python train.py --norm_eps=1e-05 --init_std_o=0.0265 --optimizer="adamw" --beta2=0.99 --grad_clip=1.0 --schedule="wsd" --decay_fraction=0.946 --final_lr_fraction=0.05 --doc_mask=true
MLP neurons of a small language model. Each row is named by its layer, matrix (up: input weights; down: output weights) and neuron, and shows model dimensions 16-111. Each number is 500 + 50 x the weight over its row's rms, rounded and kept within 0 to 999. Numbers have three digits each.
After each neuron's rows, "fires after" lists the tokens most often just before its 100 highest values on Wikipedia text that the model never trained on.

L4.up14:543500574518477468490458504405454544520555459495539574478550601452435571530462578443584521458582515560439545541508462437491432542476541472575493525565575436439490522493501589479497442454517519414528578447477568360530637487452508542568487484472449495457481313431577400466505589549460544554
L4.down14:443566482473392480484489469589491508523489546560455561458562464524416441524434564572550537420465588502524460511428584458493505439510618519567442437441531497431470467445503452563562513502497434501474544529543464428490583559496540434410528554478500461585449474483487535537455477462433606507
fires after: "\n", "==", ","

L8.up644:448515497531578501536440504537536637477494507602536549462425536526538517510463447417504520466556554530489469541577564556517401534465523429494469417403505467523466445495526558541472509515491471477498555537456535500563527431543613485580561506544514536456576500516450414464453416542462390498
L8.down644:515536492508489502554528506451443514554525492503556482465555480468473502521452444457421433514517449518519526549467491372482518450489527540500402485459533387465494494505451533609440555447448478505494515490511465387448461556497461542518533461465464358545490451522499461469467483512539533466
fires after: " |", " the", " al", " ", " The", "The"

L8.up379:556571581482450438607368502491477579491492485454498614487480606502447496483447557437535571446481564528471504585561511534557506540481572383462541463495524456443448478477495513506483577435459449435578528548456571494465485500534531569621547525475563509424434464471546457503442538508468470584
L8.down379:519531427477570572466482440398434528676488437461512538447464528552511498521444605530475550514481512485482570545438473472386544509547476497427550503466452519519527521498568408551435522497450455451462456526509487516543517459600537537443499505449471410517461425587495472452543455462412625526
fires after: "\n", ",", ".", "|", "=", "2"

L11.up1107:485534617472499478510444514481572422476541534466517446553368523534433511518498531536486530545508476569480498403490477596513609513546537565510517450479503489453516518610441524490506522439581504541462525556653472501552542493436502492481439448581463507469504520458549403478435386427502528495
L11.down1107:521565547612397453559530459469514431541480463470454502520511524561468527518499488586479429577528452486505473466528487582517530377523539465465441477542560405532513392429444448486546466507529525516496399525524495575467508438555541448481584539618549530538528520417524536509545497495502472559
fires after: ".", ":", "°", ",", " ", "′"

L11.up1183:514475547515530470477545349485442445543491519528435529458498503452445489449536536521475460532498510500493493467479483638515473423536477510546494509490551533529536442486547455544386482462523465449486595538522476471498464462556566519497437601573464442558516586443478539506445432534466356576
L11.down1183:496510536523482473485499476420556450464529583467509532485464499489496544505523470507580562555533468528483534460465450424446500310491467452475539502484517464452518460517539453510458458578533508526427501419511524473481480455554514444472555478552523354564539580530434513540496504489543449538
fires after: ",", ":", " |", "5", "4", "."

L11.up435:502507527465540624481528469501548497472428439539416507497434508434507537373519467496501530506507493523453582384606538592556467516457469477484477457442479531516509472453480483490518514388505507519566573490479425519531457490551519491531437475512481496422558475482566507474524519510591489564
L11.down435:459499519565453469423483501550520431473452509448462544524482469452509502647509589484510587475541498477471488565368502483470552359459520520506424514478542468568489520576438432520521515593475562517518428460568601449468553381398555564463592563501528504470454464449468510440499448544468511458
fires after: " ", " |", " m", "7", ":"

L8.up62:604531574429481523518511481589546454496446504414521504457474549484482501574449470433528505436620599473452580595457479563462600584437548456522457553426589571512452418543516559539513499437461496473501583489480529526457504497387550515565535515563549507477504477432534446499520537448485407597
L8.down62:429431453519470462468491458528585564434488481536495468545514509578419538489553448515494400526485423525521537472495480491541502528531474454458567447540407502491557547472553498476549504536447489497475436500542469536550465543558489457433424508433436575548500435570553535545644429500549505434
fires after: ",", " and", " with"

L8.up538:528503635520570464579498497408456480568496541482477444580502494458551503486462476508477482514523425486435468510651487567516391537433424454595454423509576559481448430584417540476461497466551493485547579471481475455468458432464546571532454543550541505451558510442497415499463545354581437527
L8.down538:520467463565533534567488469476495517494544534484577489559464482573513464520464465474505468440507522448453404535566544520513416464443526423548519440502459507515476448574472480512556515505467501482481526487487512498523507481559627527569510487501486576522532584533461585514466592447518467375
fires after: ",", "ic", " but", " (", " and", "-"

L8.up791:449542481492541509488367486509516550504451511544527510467537550449412393492462495543488493469449553484504487588490544482683520545532527480479498486442427536485552494505584480469433482480520484422493482512414587450421558523514553510482508480571484506527578472528477425359404578456459565457
L8.down791:583459549494517571460441470515482503530485457599442525488534423474537433484559608574466522517428535508486491458507440448429481528524501464522454465464492461467476427515520475416452511481535575519454495531484426530479551544523457412535570486448536510442496443544560465474455538546525449470
fires after: "1", "2", " the", "7", "5", "3"

L11.up349:558429604482440403506544543529476496398505505559541525514515490463395511561571411495530478523518567478519518540523452575463590500559650418486470409505476442507432462530511555541499441416501565492544593458491455426512445530486486562516520500514498541555526496483487562541479518440458438453
L11.down349:555551477571411481566480507580477482462563503536497469465554516532531605501580524509516493479431463580361534474486487486449481340576491518465518514452555431438487424570505521494549473483468487460469442472533547470473451581521464457465548483438563447634564515503524528397563464557428503639
fires after: " |", " ", "4", "2", "3"

L8.up1057:545487499552509475556484541468414455505497502529600434458511549382420372528435516470476525459533535449447528644511564534417512541464631484528412472567583602505487470544457458483467455524555507532549582440451532541555571466464450489595429556460569596485480543500467445498405514533450449514
L8.down1057:516564425429488470607511499502519519580530420551492497483458537433545463421519591568561451510536515438485476489531506555471591494492524527521522476525512530529536528512526500596490579575469526526485534490585527509321450502566514500548534444406506507490570462428463464436488545458562564528
fires after: "===", "==", " ===", " \""

L11.up1074:528522615579518368470507448506485494554524486583415491513458494460475528483440444437499541475493529655462549520601580544411565625466558522618490507501526466447494419501455523503453526484391563449476496437480426415504513538488452441544554512555500512508581551502452489462445492531442532463
L11.down1074:554459542493503529485482481505558514487435566465395467556461504462584481523497509517411546503548524535519528516490516476500496449560527491550490518508466584594495454537447431490504534458473716500453437455470536511542487456474484447514474489545533538546506513562459508511462505515530574476
fires after: " |", "1", "2", "4", "3", "5"

L8.up213:465502605573566466547490526397543545532553504468525504493451507520461540533427538465527594487606516496451421583500498527474478523403569441499449426531539539456458468596429513435402537509524532463509503497508457544519516486456510457506455559542570489501540544523480464468416468464491498519
L8.down213:604450392478433499505437528495538515527462460596472555431528512498490554481491532563510546527509579512435383463533451547399504444519529474481519547555460495524494497479479446426594447511456472460407443586496468460480431466553498450524530490468510445493487496460428457476437520392615569494
fires after: "==", " ==", " (", "===", " The", " ==="

L8.up467:487388524523619519535519522537521486537555493419417569500420614402519497480454450504476465538469515594425450578499438562516422528493468529574414525438567608561422516506632480465484506453541538503469454517440476523477451421476485510513432579523600462497440546512499488486462570437498467604
L8.down467:545508488514472609508508499478446561513534525450484551553577421469510594493501507410457471550506503583533616537388485454431556523586522539527484493528432526500528486473462532491475527458451502519498405486584552439425426468520510551528561522408454429629517469510580562409474488520473459485
fires after: " ", ".", " |", "th", " Sch", " Gu"

L8.up236:483406637485455493544515683462476518524491479408548469475442582418514493500447621495512622492526572392458441438516497528507493535541541464585533430571636571412464414585517550480492505458472526476486468469523505518531503567483541476479507509516486488541520495500536510409592517478492407405
L8.down236:548407487529544413468440490511528459477514424536528472480609459569514527558561441465563510570477513488479467491465558446532588524437559534419497525579501458564464522493600562448552497547597511502416611503550543498450460566509500482495469508442409546558510535496475464455472460505567498630
fires after: " ", ",", "\n", " (", "e", ":"

L8.up1673:572509512565512400647507465544444600473373451498534491432519539493491493608452603507415521435464471475442482647450532468492510510440519462551516470530601638476460525457450512454523523458539497550563436529496565488517527477496479550560398474474490454471517483609500568482430538578496491486
L8.down1673:477397453476599483492480520506531528460472578491517478404407517480568428528435530527473443489482558469472488445559498474518399470558508517531565434409379548474514478532549524512491519561526443504466560500459495519457526512517510488488396491554496455548455490491503518513456485548493532470
fires after: "\n", " \"", ".", "==="

L4.up765:518560552666512513519521518408471541491391454453594529497421637436434504554508551506535621426616492458347463546492536530508501505471519464515510469497547485474510434471509575461481464510488471399537455465598502424501556507470506489573504557450562549460479408479601474471511511549493505554
L4.down765:475523496494467489518481417537537490588461485502428472504464433564504515442504570563513452523483461445472465468594546456402477518511521546561612437453544522589484615536486426489515515522476416508604618553525444511400445419428508509492507423550526436436461518502525545473461443470456580507
fires after: "\n", "==", "."

L8.up1493:518580517579470503477415494528527542516478520535506471524465609439447491619452531507595510499523629532437562605525568512512546530533510522463447591543511535503579467462584521573578528456526529545502466497547525459471512465502597565511490606481478544438521469541545469434459499450485505417
L8.down1493:379576547548483599351527492524456492484468437533537420528431550508496532547619488582532489499517608568514485457504479551470429416534425492488437498492476467487471437435500499526563527555444560439585504516516455540594529468408527478483456560507457498550477493471533493489521444495549553497
fires after: " ", " |", "1", "2", "."

L11.up1188:570591542496529503624457537530515628447457514548604458541452601470470452570517482506535488381500514559476395506523483428565569489504483458464557549491605449466525467457483618527530482492520467551523503488538530577553423446391449488540423521529519472445470497520507478485511467471517493528
L11.down1188:458433545490573511505597498551519372592611507530455468530466516485529461500422469474522477441491517525520592571493506528446492431547551486584498510494460506548546452471576442505525498494527449493509525431488434525454602446549467566534535514453545503501505510618459434486513562539492568497
fires after: "\n", ".", " the", ","

L8.up1527:566473526493481510560454470505539512450506564446507480515400452399550505481496463498506457563565580571464447503530385499455459491496561493531450533519522507493519539508571521539407508428576511446429509481539543405458513498526554542599450583591624559437466483486528415512462551465604444521
L8.down1527:538388498562478523521537510451498533498499470489499497467503490429543536446489562528598509500535591531454570503564509444448566423451490535431453539500524563409509503430491507514415539503456519474494461453524496481494519426436489414505506587509536498485514516507497440409451654534513415506
fires after: ".", ",", " of", " |", " and"

L4.up5:551564558560464446504460546425431451425521488476566514578476565368525537499502531435538482515591496559410445544570443555436446512453468428492474481550527516471507412498411536504447527472532552496508434543507579464480592474486537531549532528440553571446464406463560409407508545519523523537
L4.down5:571504474481485571477507535566404552440499549508503543471474569620466513456441465505557551500507532498458443480433545541558580561422483452543497451461526454427505466504478599532436577463450554531532432459449504486429546472364506415529556458511538565476481575448541489513536501452563519573
fires after: "\n", ",", "."

L8.up153:511580535507548461431339375502446492453506500459461539535419586457488468583475448515523575485499657570416454536442481491462483478499517458512519515472430479486463477576493590521535530530490464410506471453550475425447577515451597562525429521583519532463547525485534478471458540533513483500
L8.down153:442565533461494600505500450449503508570454572387489490524554523411557430511532603453654436496526472504485516466428519459516493484642566438587453435546511465530475586519372440475485466453536513478479500445473465483520573493479554559492574453501526465495479501472537541505523532585505538465
fires after: "1", "2"

L8.up336:580492489522459425506485467449495572477544413538541548642498467523539534481390527483543510503483527535526548541506451558509514576488535491489520433477443452483579470499545503490469459481500518506538478546512477447482521424549583516490513542485518541444496512498423495535474586466422462525
L8.down336:533487504551510484513482487487524487533483435495545513458427366441545550503463505492458477457553595423453417446467600418518509526461489503579504622517447442594548476601439406369515643490473583554523502463558537603546509575471519476551481517536566488523423515558484498483475523521540509543
fires after: "0", "3", "5", "2", "1"

L8.up506:505493570531667473550500521409426429515524460453472486546418489471547422448466507457497508503568490413426505464456455566493512552482492544566471506451619508454457526535416556479460486502488436450509555431505518583483634481439503462461534507531499535512419557548433438492476495500406446445
L8.down506:439496462508547515430510521552501472445539499524426430502539592511476457493524452548472428498491533496516554447406455542514533558435519567466516476558518490559379424542567449613505523498493525504416446470514507514417463482509571462510488522506480484475509566543424533456453507528516515472
fires after: ",", " (", " in", " is", " as", " by"

L4.up763:468504568473448505489501469456420455525440555434638523515504565379550492524528562531528542447543489495433555522497514545542517505516550464554388562450510439400512481555534618472458467437459518498563563524490570521470600401485531515549552506500559578431578404367522484410468518451498496481
L4.down763:457456462525487517434484505441503508471513500623482448543488552475505534382404522474534521511458422538502469555563456401589534467447504484452453514568490465400481501515497441446551543527460568472447454468485542381408435624557454508559418399511585459549532495491570575564507470514528608452
fires after: ",", "|", " and", "\n", ":"

L8.up1395:541488525582461458530456431514507549465525563485533490558545483503517462510496484538492448445509536427462495456572474563504535524497472461485413525536578486451487486486572482492527450508560533462499505544459371481439506460567525504548502488572504608487508540498487452489479457501573417535
L8.down1395:435479583476499437397491381428560476518516466532544420480456478484470474474513439506486430593483615550467538434523544612497601540479466508529528591505530518564508521493524509519538478522502585477495507447533496538542447431417577473480520563602409418575501565486527483537571440474463510555
fires after: ",", " =", "8", ".", " is"

L4.up788:605526488536553526515533480437377388472511607512414410510509477479506495536470435469476465447450511525407545536510624458526383508434508502459475385453493583554403436498486472540511516411477506498485537529431530558470574456550574514566518589541451505485447533575562514564493492510525404453
L4.down788:481412543496519499499499561441457450589408502486534444483516471491502499541451572424587483590546399451469532517475462509409514544496516557433543448475538536558547533475510472450428503498501512502503512509502491454485415527422437500454443510470562451431477460471543559517519491559528377477
fires after: ";", " |", ":"